{
  "d_model": 256,
  "n_kv_head": 2,
  "head_dim": 128,
  "d_mlp": 1024,
  "norm_eps": 1e-05,
  "rope_base": 10000.0,
  "qk_norm": false,
  "parallel_block": true,
  "extras": ["capped logits"],
  "init_std_down": 0.0,
  "seq_len": 512
}
MLP neurons of a small language model. Each row is named by its layer, matrix (up: input weights; down: output weights) and neuron, and shows model dimensions 0-255. Each number is 500 + 40 x the weight over its row's rms, rounded and kept within 0 to 999. Numbers have three digits each.
After each neuron's rows, "fires on" lists the tokens most often at its 100 highest values on Wikipedia text that the model never trained on.

L5.up831:482456519517523589560548489502517479425533491502504472499532489484498578504529427541514562482555490498511525463552541483466451514528576500519497504491537378507533555504531550456425487500504505518538503483485464497478435493542471436522470488468534557531523495582513501462552562493502540480542487469429486468561503516480448560521503527543496484448425486562530506488514481488542453535523548536461476480452506503580430478563474422440457445459456535503501552499456524491535520524469492495437513500517522481448515582505572516450526581553507486480559495453472587586481564520523451477470502454465451563461429524535461468474495439458525491452505489493531508423543541495471453525459544501468563481510548468527500474502522594484537553519558466487468480393426472432488406473534507
L5.down831:517493497480484482420461463481452559471502469470496469475499473518547457568484554556413418427470560477502460534503442573487511594510443534495524479562500538503520416458497536553577445488475488499491439509530551529579479541543595560525519476500519459510527487415425544445437480564473471560506529515497489489441562520499512456515494490469528481541479450526475476562519537503483578490494417481521521519528479475391527523480453509426496574527482476512529446469414486576534518459478504507513502546463513468476536504517553417579493555506461585471481506528508541467479398486521504552465586513515493526480523493464502495501489457451466560520476523479448490474505415523552476492491471438510517563536474467444534519514512498523447531514550484554498467574498490513542561506543490
fires on: " by", " of", "ent", " from", "19", " and"

L5.up682:513512496495576546455491547464473533479577454483490552470509477451478493493402454461464490541547444507452421578405423490518478573547463458447485538479510525601563492504512486407523462493477497453445504455493482470492442534534560546539531500534510511503459544472500506523515539477502540508633532445528438541494532409477525512454461496520580469514541502448522556461564520506470467521499469548455536513489568529515473491559420503469482451443504426533472537554490526463478516494501510568475497581498473489485503539529534523455509442471482578512523449471496502480516493486563469532476513475440522504492488549437487492563508507486569508442501482513447451489516430535444508472589483532495501503480470553588533567521454567531481471578487446438471529482504483477509537482548539
L5.down682:542478494536483463508549445485506427509493461511595463491501545559515533487544551485456487481453484466522551488529500457476550455491486539551508510499502503456455534481504577559458543491566513514534480523473577493501515433509495508532493470497447462531487464547526456421472442531563438481414448558488550488512489590549459497498529565500527482473470514555464519523446468504475504519509494491564458469474448534487511492475541543498510581518510542473469497407477491518536486536508457536565561483506533519470511493446509497535508596443496488443491558551474498464425496497453499522526460517549496494463486427589508480427522559550440475559440516408510533512541497463486480598414548513533566485535415484410503442520565411490474521467541449578521460524550521488442490512436499
fires on: " ", " (", "19", " single"

L4.up875:517505555438477547560460460470430520487511454470499489541500574568498495539558542525480580522522437542549484489425541515479441485482562433460548469488507511514532462369484491512499532516545509513492469422490489493487487519528428464483509456558486531456499496504509469482462488462502391512529508440508527492497541468473497527405532572435546550468454551449444476420503506444438498468504494524517535409480502499470457495470481436477439473530513431548508510579569539456471518479523481534532520471506588488568445510482417538521490522523448568580484507483553565497525486508537539527514489549410536486519489551461542490513529460469527500490499501540465503541482598469543461500487476490529513540504557551568496499428511576495513471528563478474505544471459553545469530473583527
L4.down875:517467472507519450447562506555598483518458542507528515470511461405505539480423493482501435470467525490466500465578496502526523520469492525537430546504505543493498607582544548460509513492457457459467527578503491480488537456463572557513529518458500462527509538486539544579520497521511581472468482560476464544456493466507441498554452438589470428534538473548513546548492448572587506533516545454481470572529504513502508535557503544537554565461504529448474503445449487558505496516503521476494483547497446531443552507471558428461501485553539451408520502468404454591495482515474445506485546505544484461425503486481397536467464527577507460494474493487507534428504470553451527517510537511521519466508491449481528493530497410487480498486445538501498487480499463464481462517451435
fires on: " law", "\\", " jud", " Jew", "vision", " gradu"

L4.up118:445559476413564548454459463494532457499498457542551497411519451483497460528531502450560490452460437514601463476555543490463521548524577499431469512482562488486518555426506524497429469528540499481452547507495468452496491486513396543497471471469532552521490532494586539472491511507549517514440493463484517432468508467487513420487504496479566567485494521558483530551499369458487521462438480496497492530479517477499485534496543520472475500515559555509484490512456481475524550544485472507497512471497465478490450502472396553497465448475470512534550425520529458578533497576382550466484487468456513508460461551520482473509590542499507503479524516553497503457481447553561495539422470513491524525498553549448529495590443471461556526526465489440506554502455555540521563499459509
L4.down118:553468482573464480490550508532456503522580533510499533553475523490502512479488527554442553585509509478432520511449456468486471476533475518475555463494475486538488500582507452506510503461481505560498414462502490536541486431521474506441529492542500417497476476565490464564527563446490465461552492516546513567505477536551531551480462415481450458548489459501520477444388552550482503546587477467499457501496504529527499395543456492493517511524495449485497512493539547534477494463493442503496469541542497522487595484523529528553507517527534524475455520508529541443502543450635425552489503509499443504551475475537515559473433427448538518487428470491499493507510527503486521474584522478475387437535501530535451451450524478520450528444567419560480500492553455420527510503534490
fires on: " design", " compet", " music", "rial", "ville", " game"

L5.up627:505431542516495454450500520494542540521448517438491463559509509502471447542439489531533499509621505518474461497531523484506495462500493538478541434486381552480524448433470463450472520463490541497500491548462505527491492507488513505421542617543482431521532461486465507505509517511458456543502459524539560449535488491561473461515483499586468528528464547571530505538489515486491580505458524465494418420518531492524470485521516544523501541562400515498508442535473540528494498553456487525516543549500450478515446472550496521434510516496444541509521541513549518509476545488514465596537526490515507514556488491464483468418515502475530487488481470571405514512468525496474545431494562542429505552494446549485539550519467457431484513421378548588587501522498466567453525486454493
L5.down627:470530474525526550538492495482426462476575501557440566440474511506485510465529511509456517495364526499490542535475525527510523562495557505517462531457597452510501482549516560474562489560543464480479496479577493499499488490546453469550571392456511532508589560482467561456500525472519586455506538462497453516504542546493495496468480463457553506486464517501428512495534529574466470548510516468531580556423486473428569464503482506484488479511540441518523551466478451472504490447506441463496449442495535475474538504431497468509457415529586458456491416436537478488517422459456571440496547535466515478447524555529509475593481538519450472494512495481574549480501515487530497547505464474562524460507504515523510475496501492545561534503542454411498491492527518435536531508439494
fires on: " pe", "ou", " follow", "ust", " cross", "ember"

L4.up168:552549437444549443493545496456518541504483549461471495488453573514469510531532565464519477512479458517541460539438507540544521519527506474523466498551536494515435483551455434476531487512547554461520426513447528462493414473529424470481480511485424531495439539540473456473529498481401524491458500485484501450460526476491512508512489533458529421485568523505474520431516448555528521513508495498516509529496438523432523529551486526483475506544560519512502453557441491494507460650472617481478487507476433551476449535506544455442479523549495511556592486485522517469504510506457503456554562500500504495436481456402581487544556491543469463542479490408496514439482491520519534533531469433507588496463538467540571564483507568494524466476515488491506528479496494582450450427534514
L4.down168:501450521517434525498443455543482500465496433494513506511573447500504504462398410549570518525514520562491572489558503420511496463468556554475495472454489514476560533441497547571423512514443429487497526477518531536444520502471540481522561513538529483518502476508487552518492501530575486551512455547486514459532524496529474467468511541517453547520477524489562517500461529534485505514508478482530517449521561475569484502462531509499503539465456470492485529446528461460481503392490400555573535544492563474531486465498458586587527501475488470444400501519506504549534440510508536497505454476521467536546557534548438480445478515495510510531488478571465449519481475502504465521449525566484432434524363495487467482547434469554535504522488530519573408514524517440480553584465489
fires on: " rem", " stat", "O", " critic", " based"

L4.up457:482485541494562508483485514512542497452535539502466550537543525524472475497490515534473454466535494479523436504594479472522521410494500478503581555446487498450517541483434542522495548440533547570513450498466514486529501484458540471524489515508554496535497520566572508509582521517512471438491536466477410431479523450500477485548543510479568491510434568471502468520489535439571524495538520559526515496496593448467492504471462560557504443489465519423539426463512479496509470398522478469559464506444562515505525494535530441570459567471501529479573396431552479477515511428514551472456526518431532484498503444458461489462469539425433405471525508495499504485492456554501532510522572542415483458587513550513446544541526548453476514554542506521458476485419508518526482487493498
L4.down457:531497450507487512588533515453524518530476451520545415460490460495497480453516445432550508520478513484476559432368513518454501555469546550470429433510458507494528453565551490447499482484453409429482471570518469473457502516542449533490550479436495522452471510479435507488501522421479521563478491567466572573483473527494513524510461493516444491474537445479445456545525521514467505476474489513512531522562523558493527493532499495511460550509541480536501565486551579540511509588521488489459560465533507514497474426452473470518508449518432475437435590573449470502529458546499441463500490425557490501430490586526556544481558467506575480586486508551560534489490488499459517529486513474537620543488482461512532507542516473551503499502479484457538536492482505493479446513550534
fires on: "00", "ly", "ial", "l", "0", "'t"

L4.up797:440539444504507492477475496522495515563576539548483491502537501443565483572443472461524544538463449515516526532561510431496526502449496452500581481432521505540430486484493498439501459549490472529537485472493447500508440541502569572495507589514455410527561432538473464506557512510484510520503455477561520518493490468525441486510437478563552454485560511514491550549456550506492540435578551480542437549474537465505482496551545596447463483421504492460454495554582450425526553477513547492461451577491447527466484532495463430492539452444457452568422530513500520466456481519538490469548506543553508479521456499436469470516500502478532467444468487583506491487542469528476474514533453459503425525464514457535476443481515496519425511490561512489495503529481463598503562443508461
L4.down797:562459561479485513565529527554467460416495496494450549477479532537416503469471509519538403482564500556462484482488477523523488556500449533508438555420418461469491567478461475571450550474516504527437492471520535510535557440479480437564460385505558585438493581439489515519425496578546480540539517523504515498494500527558535547503530518445503508443470465558570489478470491453477499524486409503483539426499515487532511541384448501512499517522469545559532504430492485568481440559505416468535512436489526499529533430521475541496462457565492457468515524487483482523505536485458514553483537495478515554492597521560509513496497559505493507511491469473500516526498529433499473500458537502511550445530546557559510522527486504500577465459479471449472482463498508418534488489522539
fires on: "'s", "″W", "P", "ru"

L4.up531:481523512485454506465532452518517452455543448522485470476445503563458535484568512557498516482499489458550536494551423469484493454550483457481497541498488503566480526515461553431513465495474506559480529429516571492435450542543532443504483530535494486510564462435438566447511563460547501471537399486480493468454538484507522436484515512439479475468469512448546437534503515513438494518454577445459459495473493494554502507449412550471527458486490518505497495483439529453572517508536483556532564515528487494512478456454543522587436465590499588464475453471509547495529509427477562508511490569486569508588501558540504549484527488516491464487483510536445491549500503512502559466464513443457556478506581411504413552506587572526478472575500508503499472498435458453541551553491488
L4.down531:517414474530530522504548566572554464516507475478556511512505450488519520434462458521483495502507517506468520513533571423509494523457492495569524500508591499432531461479524549487452514459491545420475508549525533503446484513510588498510464520500528483496499492571504467556513515465513494516499507531413483518438531493542441527549473456507554455515526446497483488498535452528537492460579561588509521509496526557480501476580533590419510506481540439510530528489479523488536483469488515586507545570507497520478476506519481513483513654539575533434467499499484475544445519478484455509488509475526409495430477409469451501496451525496473536475501454486442509469504580489519568438468533528523402440525449512538502507515424516427481536484442532500510485448464477496470402540441429
fires on: " of", "=", "elf"

L5.up81:523518463521552451543486455474515543522454487500527475488548554530513469528485434521473533481545616521435468517515518519460519493468451517531467485513527518536517466494525501572471546433540525500510522494510538504426484478521553539553534519487549502523491472514483497508483497460446546485494441488499470462485462497456549500474494467473552501538530428543536581540570499463423532493573552531616542513496474521562470451516445468385496418540550545503506519532479552425507507498523552548404530527512454497543438550509513557525480557540564466525528502459461525483489517528506579554443488552554479455477474543503523570396464450451474447385497445432577489488537540523476448502456501514497526441505521529506442516524545494447568459517477492486501508449423518473522460545546455
L5.down81:433440503498505553526534544509500466531571536470485520451502507482481538520526581517506499515470435469471479521440559472494486549516553470496511474555482507424500494511514487442462505493456489517538506522519466500502465484541514492464449449472507465502502482518480520471521547573562455482550531544502558506469573493532510503564471481540479556513361573527506438448529461469581436513436487461527456463474519485439470559442522563460527581480506436535500485465474455515482515510467485514535482507517568476480532532539504453433520647507480488453555557500556421503478465421505488475546590435485438533497504485505415482567489533558475533557525497554516547569439492535457491483459500495475428460542500482477520434445451498531480584468552542529409533485519518527554522465486507
fires on: "|", " case", "ed", " played", ","

L4.up917:512550465518583558474444531516514550500477447485438519520493535467466425517454525506444537526426505538486517522536553440613536460541560527511494513424454509477563563510464502504498471473492449525462489504479496449476509508431543516462497487605491534533433515478493474519515517529455490502494537563439529506453512507486542496460515426531484472486505524441452596537504565527478431556585492497457489506481529484564474444477523523544502458468544473494483545502512479408470482418490409454474456461524501520490526502453422522508514481516562518557516509554431496517464535560459506570529435487526531483515492489546492499481524532476489501536472539548508616523513558484496479512445455490528489469575578546537460477543576463484502523476480449530552453441482503492510444583421591
L4.down917:500384570481459463552502472501486462496481487521532478472510461577564591460518450480536498481586497483463514492468509567470438513508451518490491448547549526518509441482538521525471564487500584488582489508491508533492479536581499478535513568407516451427519460523467513486467504436506510515471449446524517488443516515487505482533456550485539534505497454532586446484449440443501570470460579495559487453504508467507522528523473465458504573495500529514530483538500521529522495564531588554587512473515537485493467571528568449454453566532502459473486480491603463462529474482480517449518544528483499538483454516443511502507511464519488513516535447441472409467515449530517483498514565504455487477456392453489518557441446531551512466459511578454522513517510489500461546468567408
fires on: "able", "ing", " Sch", " go", "ely"